{"hidden_size": 512, "num_attention_heads": 8, "hidden_act": "tanh_gelu", "norm_place": "pre", "norm_eps": 1e-05, "init_std_o": 0.0261, "optimizer": "adamw", "max_grad_norm": 2.0, "max_seq_len": 768, "train_tokens": 1154000000}
MLP neurons of a small language model. Each row is named by its layer, matrix (down: output weights) and neuron, and shows model dimensions 48-111. Each number is 50 + 12 x the weight over its row's rms, rounded and kept within 0 to 99.
A block is one neuron, or neurons of one layer that tend to fire together. After each block is what it responds to, as a language model described it from the Wikipedia text at the highest values.

L4.down1701:66 56 29 53 64 45 48 61 55 53 63 35 58 40 47 40 53 74 68 44 49 55 62 60 41 32 50 43 41 49 43 53 48 55 34 50 38 57 52 48 18 56 55 71 47 39 69 55 45 66 45 53 37 35 49 41 44 48 44 57 61 58 61 55
Description: Geographic location and route words

L3.down32:31 45 35 78 63 53 35 67 19 50 37 53 65 66 43 48 64 39 43 68 61 52 41 39 63 53 58 59 45 48 33 51 68 57 70 40 26 57 42 63 63 54 43 55 40 51 46 36 64 46 36 55 19 59 60 51 60 50 59 45 61 36 59 36
L3.down60:51 20 48 49 36 61 42 42 55 46 60 44 30 44 41 36 59 48 32 64 58 58 52 43 36 53 60 64 54 52 62 41 49 60 50 44 42 41 46 42 21 66 44 54 69 57 67 48 57 81 33 43 53 45 42 65 41 29 55 42 53 56 55 57
L3.down258:40 52 47 50 49 50 48 56 56 64 44 64 52 37 46 40 47 62 53 65 61 56 51 57 52 55 42 83 63 52 62 53 50 34 58 50 58 44 47 51 56 50 52 45 44 42 65 64 33 58 59 53 59 42 53 34 60 53 64 57 64 57 26 55
L3.down661:69 47 63 33 62 49 45 44 61 74 56 65 62 64 43 56 28 48 46 42 21 55 49 54 51 57 36 55 63 41 41 66 48 63 52 65 66 52 40 36 49 41 43 50 62 31 63 57 39 50 57 57 42 43 46 42 61 65 56 41 70 72 43 64
L3.down748:46 38 50 57 38 57 61 37 73 45 58 59 52 41 47 36 29 60 53 56 49 42 48 55 61 17 38 47 55 22 39 34 55 50 62 50 62 44 19 46 47 43 46 48 38 54 45 52 57 51 40 38 57 48 68 70 32 54 35 54 66 58 37 63
L3.down749:54 32 66 34 61 35 40 54 71 39 48 53 46 52 53 34 61 47 44 56 48 48 61 53 59 59 37 55 60 54 50 42 78 24 59 47 47 61 65 36 61 53 43 47 42 65 50 54 45 52 58 56 31 36 33 65 58 64 47 50 45 51 42 61
L3.down771:40 46 58 39 30 52 52 50 79 54 46 53 39 64 58 51 52 76 41 43 70 82 47 47 57 56 23 59 30 47 57 53 58 58 44 42 83 45 60 38 49 48 61 28 46 65 48 54 51 59 67 55 35 51 39 54 48 54 68 28 37 69 34 46
L3.down928:47 64 66 46 53 34 45 59 54 38 34 38 48 51 53 58 61 44 47 39 48 47 67 48 29 69 54 40 23 43 58 70 43 40 60 25 40 45 54 39 58 33 60 50 54 62 58 58 31 47 25 46 43 48 33 63 35 61 42 63 49 64 54 48
L3.down972:47 46 49 44 53 59 60 57 57 43 59 43 32 54 57 34 59 45 66 52 51 29 80 18 61 67 87 58 62 38 73 47 37 45 38 50 55 57 34 29 54 48 52 48 60 19 55 63 38 44 69 56 57 75 77 37 43 36 64 54 31 65 42 44
L3.down1114:49 57 39 60 55 43 54 47 62 44 54 28 49 36 39 50 40 63 34 68 55 42 59 65 62 67 29 39 64 44 44 49 53 37 49 48 45 42 35 51 45 60 29 56 35 40 59 39 53 48 47 38 42 60 43 46 40 60 62 39 35 59 77 58
L3.down1155:27 66 50 37 25 62 57 46 48 57 57 57 54 54 19 46 52 53 58 43 58 58 49 63 33 53 39 59 55 43 35 47 46 49 44 63 50 59 59 36 51 46 69 33 37 62 48 61 78 56 29 43 53 50 56 62 63 73 50 37 19 70 56 48
L3.down1322:38 73 55 41 42 64 49 55 50 38 58 77 29 55 63 47 57 36 52 32 28 60 52 55 34 57 63 55 30 41 33 38 46 76 74 37 69 54 49 36 44 40 43 29 41 30 46 41 54 52 50 49 71 58 51 42 51 58 57 48 39 48 41 54
L3.down1382:45 40 55 42 36 51 55 51 59 47 34 59 65 46 33 63 37 69 34 57 57 39 54 51 69 38 31 46 65 51 51 50 43 41 51 57 40 55 61 61 45 44 52 49 63 60 39 36 37 67 61 50 55 53 48 51 63 33 71 45 49 43 41 54
L3.down1657:38 65 54 75 47 39 52 44 67 34 44 26 49 72 59 41 66 54 54 42 59 69 61 61 47 46 32 46 37 46 49 25 69 64 62 29 56 48 49 28 72 34 62 50 29 55 48 37 54 78 47 41 64 51 37 52 38 46 56 53 47 42 54 50
L3.down1665:75 50 39 44 52 67 48 47 58 55 45 43 59 70 51 56 37 51 47 49 56 41 37 52 65 64 20 44 47 54 52 48 50 28 42 34 30 51 28 39 40 72 39 59 68 50 45 59 57 43 64 41 40 48 54 77 38 36 46 63 51 47 70 59
L3.down1772:42 55 49 62 49 46 34 53 48 57 44 42 53 50 43 37 50 60 48 45 46 49 74 42 61 42 49 55 52 54 38 61 52 48 74 53 58 30 64 48 52 56 50 57 35 59 32 43 55 68 61 54 40 54 37 54 65 81 49 60 54 33 57 63
Description: Geographic position words

L7.down1505:59 69 59 44 58 51 49 59 60 54 54 62 47 42 68 53 62 39 51 34 76 79 58 27 67 57 53 44 29 54 34 57 64 72 51 33 46 42 45 57 54 51 47 55 60 42 57 37 33 45 50 64 70 59 26 62 50 46 42 40 45 34 43 78
L7.down1614:25 42 72 46 48 30 50 52 50 63 49 58 46 43 47 49 40 45 60 60 66 51 48 54 50 54 60 32 41 49 53 64 59 59 45 56 44 52 53 50 34 32 69 44 51 62 62 43 44 41 29 47 50 59 45 30 49 35 44 52 42 44 33 55
L7.down2007:53 63 45 43 54 60 36 61 75 63 37 44 33 27 58 44 66 51 63 53 73 69 55 57 49 72 47 28 38 50 48 44 46 51 58 57 31 57 31 54 53 44 47 41 34 55 64 37 49 51 37 54 40 38 47 37 69 52 22 73 41 46 59 33
L7.down2046:66 58 31 41 57 60 43 63 55 52 37 57 48 36 42 45 42 39 48 53 65 56 48 56 47 41 47 47 45 35 64 70 53 51 46 45 43 39 66 42 51 44 19 45 59 43 69 45 70 58 46 47 63 41 63 40 57 42 66 53 44 41 42 38
Description: Clause-ending comma

L7.down6:64 28 52 20 73 42 38 77 45 45 56 53 71 40 34 45 55 50 50 60 47 77 35 31 46 52 28 64 62 52 60 46 51 55 70 46 49 45 43 58 57 31 44 50 60 60 43 59 60 42 51 52 60 34 65 52 41 44 48 54 80 34 49 56
L7.down36:37 59 45 63 59 54 34 54 38 51 46 41 30 40 33 48 52 63 36 43 35 68 61 58 37 44 36 57 61 43 61 37 55 65 43 62 46 67 64 65 59 75 38 70 50 51 23 44 62 44 59 33 30 46 40 63 60 38 53 46 36 52 68 66
L7.down127:63 55 35 58 48 69 32 52 34 58 55 52 36 44 52 44 28 57 39 60 58 45 48 63 40 55 43 39 40 51 14 49 28 53 49 37 36 62 41 32 39 65 48 62 49 64 43 40 72 50 46 69 45 61 74 67 57 57 46 58 45 57 55 44
L7.down1866:74 66 41 56 49 53 43 56 40 72 45 41 52 46 61 49 45 67 34 45 35 49 43 39 45 41 64 43 37 63 46 68 31 50 53 49 38 64 41 55 57 66 35 49 77 35 44 53 60 52 70 47 54 41 51 50 39 43 41 48 62 52 53 48
Description: Geographic landform nouns

L3.down78:66 43 64 54 46 42 75 68 44 53 46 60 67 62 51 31 53 53 63 48 43 44 30 41 54 50 59 57 58 29 44 59 50 69 56 63 69 42 47 50 81 43 35 38 54 46 67 62 45 28 43 51 48 63 42 29 65 60 58 55 41 63 28 44
L3.down84:38 58 76 66 63 74 52 69 58 55 50 38 51 49 52 49 54 58 43 67 34 44 46 68 56 36 11 61 48 22 50 50 48 60 43 15 64 66 29 64 56 37 45 48 39 43 64 45 59 43 52 44 52 45 36 46 53 34 43 25 40 57 35 49
L3.down177:61 40 44 51 38 62 53 66 46 56 42 45 20 53 59 64 45 67 67 69 62 55 52 65 53 68 56 50 40 47 22 69 43 75 35 55 33 32 51 23 63 52 46 35 37 56 57 66 50 57 38 60 27 42 63 40 42 46 51 30 55 53 25 46
L3.down230:36 54 47 37 55 47 25 38 57 64 75 37 42 47 45 52 53 53 40 49 55 74 53 54 39 34 74 38 47 42 36 55 43 65 44 62 34 52 37 60 60 32 49 67 37 49 47 43 18 46 42 31 45 62 58 38 59 43 37 42 66 63 38 49
L3.down516:42 54 54 38 47 49 69 59 66 38 43 52 67 63 41 42 62 32 29 46 30 42 40 62 45 27 26 58 59 51 59 51 56 47 61 80 53 53 42 59 52 39 62 38 85 35 41 52 68 56 67 82 57 65 49 38 41 40 71 61 41 52 56 60
L3.down522:64 58 50 35 49 50 53 61 49 45 55 54 70 45 57 57 46 55 57 31 33 49 34 40 50 54 43 57 53 56 59 78 78 54 49 32 56 38 38 64 53 70 45 38 71 39 44 56 34 59 60 44 49 54 35 50 48 63 50 66 58 56 32 59
L3.down535:52 63 35 55 55 64 38 54 61 78 47 45 55 72 38 36 50 49 39 30 40 51 63 43 57 39 53 42 52 52 52 61 55 57 48 42 44 33 53 49 67 40 32 31 42 60 29 43 68 38 52 60 55 58 77 46 65 56 65 43 47 51 61 49
L3.down624:24 35 50 54 47 55 43 34 48 35 58 52 52 36 42 73 34 52 54 17 61 53 43 35 38 41 40 51 75 57 55 48 58 67 54 46 66 44 58 71 52 55 52 24 46 23 46 36 53 36 43 36 59 43 44 57 54 36 38 43 44 37 63 38
L3.down761:60 52 50 39 50 58 38 34 55 48 56 26 45 40 68 54 47 50 57 42 43 65 53 36 54 59 40 48 44 37 38 50 40 42 35 71 48 41 61 38 75 18 59 66 38 50 48 55 41 35 31 70 52 70 51 20 57 49 42 36 58 64 60 51
L3.down869:51 45 51 60 65 47 48 55 37 49 51 41 73 46 62 75 46 27 43 58 57 48 49 64 33 55 58 24 45 35 41 53 48 55 60 20 30 40 43 68 47 54 27 51 27 39 62 53 43 51 61 40 65 45 50 68 63 58 66 35 55 55 67 52
L3.down902:39 56 71 80 60 51 67 25 49 50 50 51 55 71 76 30 59 61 49 47 47 50 47 54 46 62 60 51 58 53 52 45 23 67 50 61 61 48 32 51 54 60 55 64 48 50 60 46 31 54 65 56 68 92 55 39 45 57 47 59 47 43 47 52
L3.down921:23 52 51 66 40 55 51 56 48 54 48 54 68 35 47 34 58 40 54 41 52 58 66 45 48 56 38 46 41 69 30 53 71 72 63 43 29 38 40 80 61 52 60 49 52 46 41 37 36 44 36 45 41 50 25 21 70 52 46 36 73 57 61 57
L3.down945:56 80 60 24 60 26 45 47 82 52 46 59 41 26 51 74 38 51 47 70 61 67 59 49 71 46 88 46 64 38 52 51 63 39 42 40 63 34 32 51 51 43 45 57 50 50 52 66 51 50 53 45 74 36 56 49 25 58 62 76 59 67 50 49
L3.down1124:54 52 46 45 40 30 37 49 71 41 52 48 57 37 51 35 49 49 38 38 57 57 48 47 54 69 36 53 46 66 47 75 36 47 48 48 64 58 29 50 57 49 47 39 74 41 48 29 59 47 64 62 50 52 26 26 32 69 62 52 60 56 59 41
L3.down1589:47 50 49 56 57 73 36 22 63 51 54 39 42 64 50 67 65 45 55 63 62 47 50 42 49 63 60 43 23 52 64 50 46 55 49 47 11 53 40 69 51 35 59 37 33 66 45 47 40 66 35 51 59 50 58 56 50 59 60 42 41 28 40 45
L3.down1886:47 55 53 56 40 52 62 44 40 49 69 35 64 46 74 54 36 37 55 43 51 57 78 63 46 56 48 51 39 64 50 38 55 39 53 40 48 64 46 54 56 40 62 60 28 62 54 58 53 47 51 62 56 71 46 23 56 54 67 23 32 44 34 54
Description: Clause-ending commas

L4.down796:56 56 38 58 52 73 43 52 53 40 56 52 50 52 82 54 54 54 45 57 49 52 58 28 52 51 50 30 55 47 48 31 31 62 46 44 37 58 49 77 45 35 48 41 47 44 48 56 49 46 39 36 50 54 42 37 58 67 52 54 62 63 28 63
Description: Phrase-boundary punctuation